From a checkpoint of a small transformer trained on Wikipedia: vocabulary 2048.
MLP neurons of a small language model. Each row is named by its layer, matrix (up: input weights) and neuron, and shows model dimensions 64-159. Each number is 128 + 32 x the weight over its row's rms, rounded and kept within 0 to 255.
After each neuron's rows, "fires on" lists the tokens most often at its 100 highest values on Wikipedia text that the model never trained on. A number after a token or word is its count.

L6.up681 [155  94 129  84 139 124 139 141 113  67  86 147 157 154  96 154  96 129 155 144 138 102  86 134 142  88 104 154 160 108 129 105 149 206 141 149  90 108 194 131 150 128 131 138 142  86 155 109 121 202 203 163 114 163  92 107 113  94 136  55  35 166  97 149  85 178 151 188 128 135 122 135 151 159  86 196 127 107 119 111  92 165  96 166 118  94 104 110 139 115 120 117  92  37 156 140]
fires on: "n" 19, " an" 16, " (" 13, "," 7, ")," 7

L4.up530 [115 114 135 135  84 137 117 102 145 102 137  87 173 116  95 103 161  52 155 108 161 139  94  71 138 157 124 175 147 125 149 192 136  81 167 163 126 143 146 170 114 167 151 122 132 140 124  62 169 199  78  79 121 175  69 178  82  75 144 143 111 131  55  75 187 158 140 131 138 164 145 152 137 169  87 148  80 115 180  69 125 127 144 130 111 164 101 100 108  91 102  90 156  86  76 132]
fires on: "p" 32, " b" 26, "ce" 11, "l" 7, "cho" 4

L4.up431 [144 134 106 155 153 173 103  88 114 173 112 129 137 149  44 135 129 150 167 111 140 137 125  80  97 110 144  95 136 147 116 103 144  95 139 208 107 145 166 181 190 147 169 152 130  78  62  88 170 131  89  62 144 173  67 109  84 128 130 124 127 136 110 128 210 182 123 106  78  90  75 184 127 118  84 116 110 145 158  93  88 155 142 101 108  94 119 146 148 137 107 108  99 158  81 112]
fires on: "hi" 31, "e" 13, " up" 10, "ie" 8, "U" 6, "u" 5

L6.up684 [117 144 125  94 137 139 137 149 143 135  80 182 187 181  75 119 132 171  61 153 173 112 151 132 113 194 125 109 117  67 110 140 124 163 106 113 112 114 135  80 124 168 154 125 185 170 120  94 113 123 124  81 169  86 120 127 164  70  97  89  62 166  98 142 124 122  92 135 144 117 111 154 106 189 104 193 132 135 167 109  90 167 105 139 187 147  46 186 128  82 128 112 145  65 134 121]
fires on: "'" 19, " an" 12, " re" 9, "e" 9, "s" 8, "n" 7

L6.up123 [110 124 117 154  93 124 139 122 145 149  89 162 128 133 127 151 111 149 135 127 175  47  94 122  90 144 133 115 123 123 142 109 155  90 134 139 152 133 159  64 153 106  86 117 131 171 124 143 123 157 121 182  82 139  89 134 119 143 134  55  79 199 112 115 171 142 103 101 177  67 105 141 128 125 128 169  98 161 173  88 101 121 101  67 165 122  86 148 157 124 148 120 176 108 198 141]
fires on: "n" 34, "in" 7, "'" 7, "od" 5

L6.up540 [166 130 113 128 132  88 159 107 133 137 108  96 152  95  93 187 186 111 132  99 131  75 144 107 125  45 144  97  83 151 160 158 116 118 108 156 171 160 205 125 147 129 174  86 112 124 107 142 212 108 154 177 149  73 152 143 113  92  94  95  96 118 161 176 115 108 140 181 158 116 106 104 195  91  57 149  69 119 170  64 157 142 114 130  99 143 170 141  97 153 138 127 145  91  79 105]
fires on: "s" 23, "im" 14, "ated" 9, "ular" 8, "ved" 8, "mm" 6

L6.up694 [130  58 144  80 107  87 106 114 102 131  85 119 138 184 116 122 160 129 142 104 170  88 106 105 131 121 157 183 121 143 112 101 191 175 138 164  72 152 107 146  90 121 131 205 136  90 171 105 159 132 141 128 119 146 122 139 130 128  84 102 131 141 113 184 116 151 131 208 167 163 117 131  81 140  93 193 122 152 173 148 101 145 126 162  86  79 112 165 106 118 120 112 117 109 205 125]
fires on: " of" 27, "," 23, "al" 8, ")," 7, " and" 6, "e" 5

L4.up256 [131 125 119 110 125 136 111 163  88 162 148 165 196 152 127  94 137 119 134 116 156 180  98 114  85 181 149 154 105  70  87 155  92 153 115 126 143 170 140  75 140 129 185 114 198 136 125 108 109  99 117 101 121  95 142 144  97 160 116  84 198 154  36  93 160 146 120 118 142 126 109 103 113 134 104 121 121 124 147 140 102 150 131  74 207 134  99  82 138 112  98 102 162 129 119 106]
fires on: "ic" 26, "ric" 16, "tic" 13, "al" 12, "ge" 7, "me" 6

L6.up256 [ 80 151 129 156  30 104 140 150 147  97  84 113 137 145 119 130 157 117 112 135 146  99 133 154 116  99 152 137 160 133  86 178  70 121  71 139 170 130 153  67 191  63 165 137 157 119  90 128 147 187 151 140 124 137 151 112 136  50 144  59 118 141 136 139 132 174 172 156 169 141 183  95 148 137 121 143 123  87 210  94  70  97 146 157 191 153 112 156 143 159 111 172 106 138 145  94]
fires on: "t" 21, "s" 18, "r" 12, "ar" 11, "ation" 5, "pt" 5

L6.up45 [154 169 152 106  88 121 129 109 139  80 130 123 149 141  72 103 151 116 112 152 173 103 159 128 110 111 126 119  53 127  75  84  83 163 116 119  87 142 125 107 137 119 148 106 132  98 135 166 154 169 142 141 122  58 122 108  88  73  88 101 102 187 121 101 154 165  94 211 197 142 115 172 133 154  94 172 115 182 164 145  86 137  93 191  63  95  95 141 131 112 148 178 157 140 113 115]
fires on: " of" 21, " most" 15, "e" 9, "ho" 9, " re" 9, "re" 7

L6.up703 [130 141 102 153 183  59 116  99  91 109 103 168 190 129 164 184 167 154 143 172 148  98 101 128 102 121 130 133  68 112  86 147 127 181 115 123 100 132 130  51 111 102  94 150 132 123 159 120 176 113  89 132 125 130 156  97 133 141  77 101 139 152 126 137 125 164 159 133  90  75 100 188 137 164 140 126 173 133 143  92 140 181 138 160 167 143 184 118  87 153 112 105 126 113  91 149]
fires on: "s" 31, " United" 26, "ers" 11, " Country" 6

L6.up141 [176 108 139  99 135 103 107 147 109 128  91 163 196 147 114 156 139 139 142 117 111 103 175 101  44 133 166 152 155  82 125 108 166 157 198 117 117  96 187 149 108 127 173 132 139 126 149 119 171 115  57 108 144 130 101 135 150 163  59  87  87 176 138 151 141  89 163 154 138 156 174  91 101 117 101 158  78  98 128 141 132  88 102 158  91 175  73 181 114 100 145 167 124  97 116  64]
fires on: "\n" 69, "," 10, ")," 6, " were" 5, " was" 4

L4.up685 [177 127 138 113  94  92 136 115 118 178 161  98 127 174 153 105 108 133  76  88 191 108 121 113 109 132 108 133 138  76 155  80  80 109  90 160  89 116 156 111 170 164 158 159 147  92  47 147 151 107  94  98 139 160  95 121 104 132 138  97  65 122 126 141 166 158 192 112 124 109 157 138 136 177 113  99  97 120 173 124 141 141 119 170 125 132  77 126 102 118 118 142  71 120 134 121]
fires on: "d" 39, "ma" 10, "er" 9, "ad" 8, "el" 6, "y" 4

L4.up459 [135 116 149 134 134 107 126  99  98 193 165  90 101 141 116 113 166 138  88 144 186 109 149  76 119 149 103 149 120  67 115 150 122 170 127 165  49 222 113  79 163 154 160 156 115 149  60 128 157  97  81 131 136 103  76 109  55  70 159 100 172 162 112 156 126 132 130 105 169 184 104 151  95 136 141 162 120 173 143 147 101 153  55 160 167  98 101  78 134 148 120 160 176  99 156  91]
fires on: "d" 46, "y" 12, "ack" 6, "um" 5, "im" 4, "rd" 4

L4.up203 [138 161 150  99 110 132 127  50  85 149 102 159 147 119 152 162 141  79  77 116 171 113 142 114 110  97  93 122 127 124 140  97  92 144 134 125 150 135  86 127 125 108 116 172 177 164  87 164 146  73 151  52 153 167 139 121 119 105  83 142 105 160 147 132 179 122 160 126 128  90 158 177 157  98  74 121 104 153 153 111 133  89 100  93 122 132 157 151 137  89  69 122  62 102 144 169]
fires on: "c" 34, "re" 20, " Pla" 10, "tra" 9, " Ru" 8, "u" 5

L4.up88 [131 108  87  92 106 121  97  95 151 163 144 118 166 137 135 135 128  86 125  98 163 152 109 126  70 139 176 108 119 155  96 134 135 108 151 217 120 119 141 109  89 143 198 142 134 129 149 170  86  91 128  98 105 113  85 109 109 147 210 137 157 143  60  61 147 131 100 122 192  99 120 164  98 170  82 117 130 151 166  92 133 120 154  98 119  79 170 141  94 106  90 128 157 142 141  80]
fires on: " me" 25, "me" 9, "ge" 8, "fe" 7, "che" 7, "ure" 7

L6.up608 [170 171 126 135 103 102 128 100 130 116 157 152 178  56 116  65 116 162 142 136 165 148 116  77 112  85 137 129 125 148 136 158 151 191 141 132  85 155 144 122 146 163 155 100 184  97 106 118 136 100 148 129  60 126  90 146 107 137 111 135 152 174 114 147 162 107 102 161 115 177 188 148 147 158 110  53 148 150 148 144 122 133 120  95 148 130 130 124  85 159  94  86 139 103 151  91]
fires on: " No" 50, " no" 30, "la" 18

L6.up309 [ 49 155 124 156 161 109 115 141 125  95  63 170 148  71  72 104 119 118 105 144 188 111 132 147 121 123 132 131 111  93 146 119 139 190 178 158  44 139 140  83 114 105 126 173 188 173 117 102 132 117 141 140 120  81 131 126  84  72  65 122 107 119 113 106 157  81 177 153 151 148 138  86 148 156 126 198 136 139 112 118 107 101 185 136 195 147 115 143 123 144 103 149 123 100 136 134]
fires on: "ur" 39, " Re" 33, " an" 6, "ver" 5, "n" 4

L6.up179 [176 154 128 156 103 153 116 185 137 126 113 167 114  78 107 162 142 109 161 167 137 102 132  83  77 153 161 124 105 138 124 166 120  94 130 157 128 142 123 149 162 134 121  96 182 171  76 126 131 132 194 116  80 124  88 114 143  72 115 105  66  97 113 124 114 124 157 186 145 160 135 122 104 149 123 147 111 128 135  75  90 197 143 102 133 113 145 140 146 133 130  75  74 120 105  69]
fires on: " |" 45, "-" 16, "." 10, ";" 6, "A" 4

L6.up265 [134 151 120 127  87 149 156 151 109 114 135 120  91 149  64 127 112  96 175 133 161 116 164  89 104 127 160 168 121 119  97  76 180 116 105 160 110 136 136  92 172 163  98 107 138 193 118 103 144 182 123  94 115 144 152 143 169 109 150  96  85 100 128 139 124  90 139 149 141 118 122  94 124  80 103 115  82 123 184 131 124 208 173 111 109  91 164 124 110 147 118  99 109 112 204  83]
fires on: " |" 45, ":" 13, "A" 11, "," 8, "-" 6, "R" 5

L4.up706 [126 127 141 147 147 105 127  36  80 166 129 146 153 147 133 164 203 189 134 143 120 109  85  92 147  88  56 102 116 138  87 104  94 131 142 154  92 170 113 150 135  82 107 101 131 136 112 117 176 156 178  84  67 174 156 196 172  92 114  80 129 147  76 111 155 120 166 160 132  93 159 166 168 125 108 152 124 119 115  96 105 120 112  91 115 111 165 101 148 122 102 122 123 106 109 136]
fires on: " to" 34, " and" 22, "–" 12, "ly" 11, " of" 11

L6.up392 [135 138 104  82 113  98 111 137  96 159 178 153 123 104 124  98 136  84 127 136 126 116 131 133 163 202 148 121 128 133  86 151 104 181  91 129 155 155 138  80 133 110 117 116 129 160  61 112 132 132 139 146 150 125 103 140  89 166 183  69  80 112  85 157 154 122 153 135 166 145 147 168  69 105 130 160  76 164 117 103 145 117 170 113 110 106 119 103 144 115 138 116  98 107  83 166]
fires on: " ==" 12, "===" 12, "==" 11, " place" 7, " population" 5, "ative" 5

L6.up481 [104  47  65 146 161 122 127 102 103 104 121 126  92  89 114 140 129 142 159 166 134 133 160  80 108 166 141  84 123  77  97 163 118 106 161  93 138 175 127 159 111  73 119 161 100 129 137 109 162 107  71 128 179 204 112  82 154 111  99 134 118 136 119 160 136 111 144 142 100 156 117 176 169  84 140 102  75 157 134  93 124  91 206  74 138 136 196 109 113 131  80 168 114 112 116 206]
fires on: "li" 23, "ur" 14, "le" 9, "t" 6, "U" 6

L6.up754 [114 128 130 144  64 200 114 124 173 107 149 128 111 139  65 109 137  82 110 127 154  91 105 133 119 186 156  85 126  85 104 178  90 123 124 137 153 121 145 201 152 143 214  71 156 116  86 123 117 195 179 143 144 183 132 124 127  99  89 101 151 113 105 147  97  83  99 189 154 124 158 157 151 185 103  74  76 117 153 124 107 121 145 160  84 145 136 197 118  87  91 100 147 159 159 118]
fires on: "t" 18, "s" 13, "c" 12, "l" 11, "p" 10, "gu" 6

L6.up229 [ 95 104 139 103 152  84  99  56 101 121 149 117 154 116 114  97 160 167 168 191 123 112 103 179 136 149  87 112  94 167 144 117 142 146 173 118 117 162 131 141 123 116 117 147 118 119 142 151 153 143 122 118 130 162  84  84 129  68  89 146 113 109  99 141 141 127 187 118 115 168 113 189 201 118 120 105 111 147 151 109 125 153 143  88  93  84 147 113 130 141 112 116 145 123  96 174]
fires on: " to" 29, "ur" 20, "on" 13, "U" 4, "ho" 4, "o" 4

L4.up181 [127 115 139  79 141  74  75 124  82 119  95 166 103 104  88 162 119 145 141 125 250 137 119 127 110  96 206 128 151 142 151 131 177 162  98 174 128  95 122 130 112  91 189 128 137 116 155 126 137  90 149 118  74 137 110 135 124 127 134 137 118 153  89 110 129 136 136 174 142 130 184 137  99 182 101 140 115  91 120  78  70 148 129  79 156 175 125  94 188 147 108 104 124 135 148 119]
fires on: "," 30, " pro" 28, "e" 23, " a" 6, " Pro" 4

L4.up606 [184 117 155  90 170 117  76  86 108 168  96 152 151  28  91  96 132 147 147 132 146 112 166  94  68 182 115 150 105 136 148 164 121 162 140  97 104 149 155 127 115 101 153 134 171 144  47 114 139  83 121  42 140 182 120  75 160 143 143 128  90 147 123 100 120 104 125 100 122 161 114 148 153 158 110  81 124 145 148 144 104 163 104  96 134 103  88  98 128 176 132 152 148 128 176 131]
fires on: " no" 20, " No" 14, "gra" 12, "qua" 6, " feature" 6, " office" 5

L4.up208 [ 70 100  90 126  62  81 138 165 165 160 126 138 137 148  52 183  99 113 146 105 127 176  94 105 120 139 156 156  98  66 131  81 138 154 141 100  40 145 147 135 140  90 158  90 139  86  97  65 152 111 111 123 100 130  86 121 150 102 141  86 185 170  99  53 123 134 141 176 148 140 119  85 178 149  92 121 103 172 140 112  68  90 166 122 160 134  75 131 150 157 105 173 103  79 151 139]
fires on: "n" 26, "me" 18, "-" 15, "ne" 11, "ur" 6